MLP neurons of a small language model. Each row is named by its layer, matrix (up: input weights) and neuron, and shows model dimensions 16-111. Each number is 200 + 30 x the weight over its row's rms, rounded and kept within 0 to 999.
After each neuron's rows, "fires after" lists the tokens most often just before its 100 highest values on Wikipedia text that the model never trained on.

L7.up830,181,214,193,205,215,160,222,187,133,192,170,234,244,154,175,219,208,184,179,229,195,183,190,217,227,174,187,188,214,254,209,232,176,157,200,217,189,177,217,220,200,179,156,200,185,159,234,279,152,231,198,194,192,201,225,191,252,197,243,224,197,224,159,164,183,160,170,183,178,216,224,225,156,178,232,225,231,251,212,173,185,198,140,126,204,193,188,211,191,201,135,182,162,218,169,236
fires after: ", ", "l", "f", "was ", "In ", "re"

L8.up401,219,192,180,194,223,250,256,162,189,200,161,183,218,187,239,148,177,221,183,238,230,204,190,248,211,201,226,221,194,200,171,230,194,179,231,162,221,164,161,193,190,211,164,219,201,210,251,177,229,219,196,246,233,201,213,210,247,246,197,244,156,204,238,183,225,243,161,178,228,199,223,211,203,157,195,175,210,177,195,199,207,240,209,198,197,237,190,250,119,147,178,192,234,208,182,197
fires after: "y", "m", "t", "s", "ph"

L8.up850,240,203,202,182,215,245,203,226,190,185,193,174,197,171,208,207,205,194,192,174,184,128,173,195,150,244,193,202,219,251,179,211,183,254,234,171,133,248,209,213,186,221,191,194,214,187,212,235,237,166,180,183,216,200,184,209,192,234,166,171,194,162,198,169,206,220,218,228,190,224,183,235,116,240,204,129,231,230,188,166,216,223,169,115,169,153,206,200,215,226,229,171,207,175,256,163
fires after: "| ", " ", "0 "

L10.up292,202,218,215,152,189,201,228,197,184,204,202,182,183,211,197,194,234,183,173,208,230,188,155,227,205,224,173,190,203,225,266,177,208,127,258,221,182,164,213,218,199,153,183,166,181,194,191,247,188,194,206,259,213,238,190,214,209,226,226,210,170,240,159,179,197,164,235,202,220,207,212,216,232,177,222,212,244,241,227,201,223,153,206,176,163,244,198,211,232,248,156,181,135,212,208,185
fires after: "| ", "f", "\n\n", "- ", ", ", "j"

L10.up890,254,172,190,216,228,229,195,183,189,190,198,163,278,169,209,198,175,192,187,200,181,241,138,206,181,190,224,178,218,220,205,197,221,155,239,160,202,197,229,168,187,193,183,233,162,230,215,193,235,227,193,255,238,201,292,254,180,183,191,212,225,161,174,142,176,208,186,200,195,223,195,264,236,143,196,190,207,202,252,158,149,197,229,169,210,148,245,240,180,198,203,178,227,233,214,206
fires after: "te", "it", "e", "th", "t"

L11.up61,226,178,202,183,237,234,212,172,200,196,142,164,218,189,173,220,179,226,166,205,174,205,161,244,179,221,253,170,208,224,198,183,229,190,246,165,243,206,222,181,166,246,172,198,214,183,235,233,242,210,208,208,212,207,258,231,213,242,242,202,215,223,236,162,235,207,148,214,200,189,186,228,197,182,193,153,169,190,215,161,186,243,195,205,182,158,196,188,174,185,157,164,184,189,165,239
fires after: "S", "t", "s", "it", "l", "e"

L7.up807,199,152,249,196,213,247,197,178,169,208,192,192,205,145,224,241,228,177,198,170,138,216,237,228,222,213,200,236,177,259,203,193,236,212,197,181,193,216,191,191,200,192,242,220,235,159,253,152,222,235,186,217,192,170,239,181,197,175,183,205,177,216,191,149,164,171,190,157,188,185,188,184,200,164,154,202,134,192,239,218,187,230,191,154,231,178,153,273,209,210,228,181,182,182,179,196
fires after: "th", "t", "l", "e", "re"

L11.up411,214,234,214,186,216,193,184,204,162,195,190,222,217,156,206,170,233,229,140,235,199,218,162,174,169,167,182,194,176,202,190,228,257,195,238,178,212,165,225,198,179,154,209,231,211,158,241,192,244,162,182,145,202,201,204,222,197,221,252,200,188,198,217,117,173,175,199,218,219,249,178,191,151,142,180,176,189,184,164,186,207,207,207,184,212,191,200,206,246,248,239,194,187,162,212,210
fires after: "s", "p", "ec", "con", "S", "om"

L5.up548,194,172,193,194,163,201,261,228,186,220,192,183,237,147,201,232,197,195,213,194,171,208,178,264,177,298,177,145,217,201,189,210,201,241,178,144,201,221,189,225,199,213,205,183,235,245,161,217,197,183,210,209,217,166,206,183,181,198,189,184,216,200,189,177,212,204,177,152,224,241,142,197,94,235,184,166,237,220,238,176,236,184,157,208,180,156,181,206,199,245,204,163,246,214,230,156
fires after: "| ", "— ", "0 ", " ", ") ", "1"

L8.up15,205,234,197,182,196,269,197,204,188,214,167,222,200,257,255,240,221,218,227,200,239,205,219,151,218,193,221,158,191,180,209,187,204,159,199,209,202,205,201,248,193,256,238,251,175,206,216,233,189,137,256,257,190,165,258,197,192,162,229,158,218,223,233,218,191,188,136,143,218,186,181,243,212,219,184,204,215,193,237,207,153,203,203,169,198,167,189,190,178,211,164,191,202,158,224,212
fires after: "ad", "e", "it", "i", "St", "st"

L7.up710,201,173,168,163,211,238,184,180,214,175,192,182,172,173,193,209,205,177,229,206,184,184,174,210,168,209,238,221,225,206,178,197,221,216,222,152,139,205,188,242,183,178,175,200,213,214,201,214,208,203,176,225,261,197,184,204,146,194,204,201,177,206,176,176,235,220,204,160,213,206,118,239,129,203,169,184,240,204,229,195,244,204,195,135,213,192,192,176,188,261,218,163,192,183,193,234
fires after: " ", "| ", "0 ", "— ", "A "

L11.up597,223,175,219,171,200,214,134,265,202,161,201,215,233,182,242,219,224,221,195,179,218,244,204,155,166,216,165,197,210,218,233,180,229,190,204,181,224,180,205,220,212,213,207,246,119,138,234,236,214,198,215,279,248,191,258,217,224,208,197,235,192,186,257,198,170,205,201,132,209,197,197,244,172,213,235,198,179,243,215,206,113,217,197,172,197,213,223,205,208,244,201,207,206,180,181,206
fires after: "re", "ad", "iv", "d", "e"

L7.up337,212,187,244,218,212,215,171,209,225,251,180,238,245,161,187,167,211,194,179,257,188,172,210,186,197,247,215,189,200,235,187,168,238,207,216,203,210,181,205,201,227,173,221,215,234,131,264,193,245,193,178,182,216,159,266,194,248,160,182,228,200,167,215,116,180,162,179,179,172,247,209,199,158,202,163,148,208,187,221,181,143,225,240,167,211,246,183,266,218,186,263,162,138,174,189,205
fires after: "as", "s", "th", "p", "re", "op"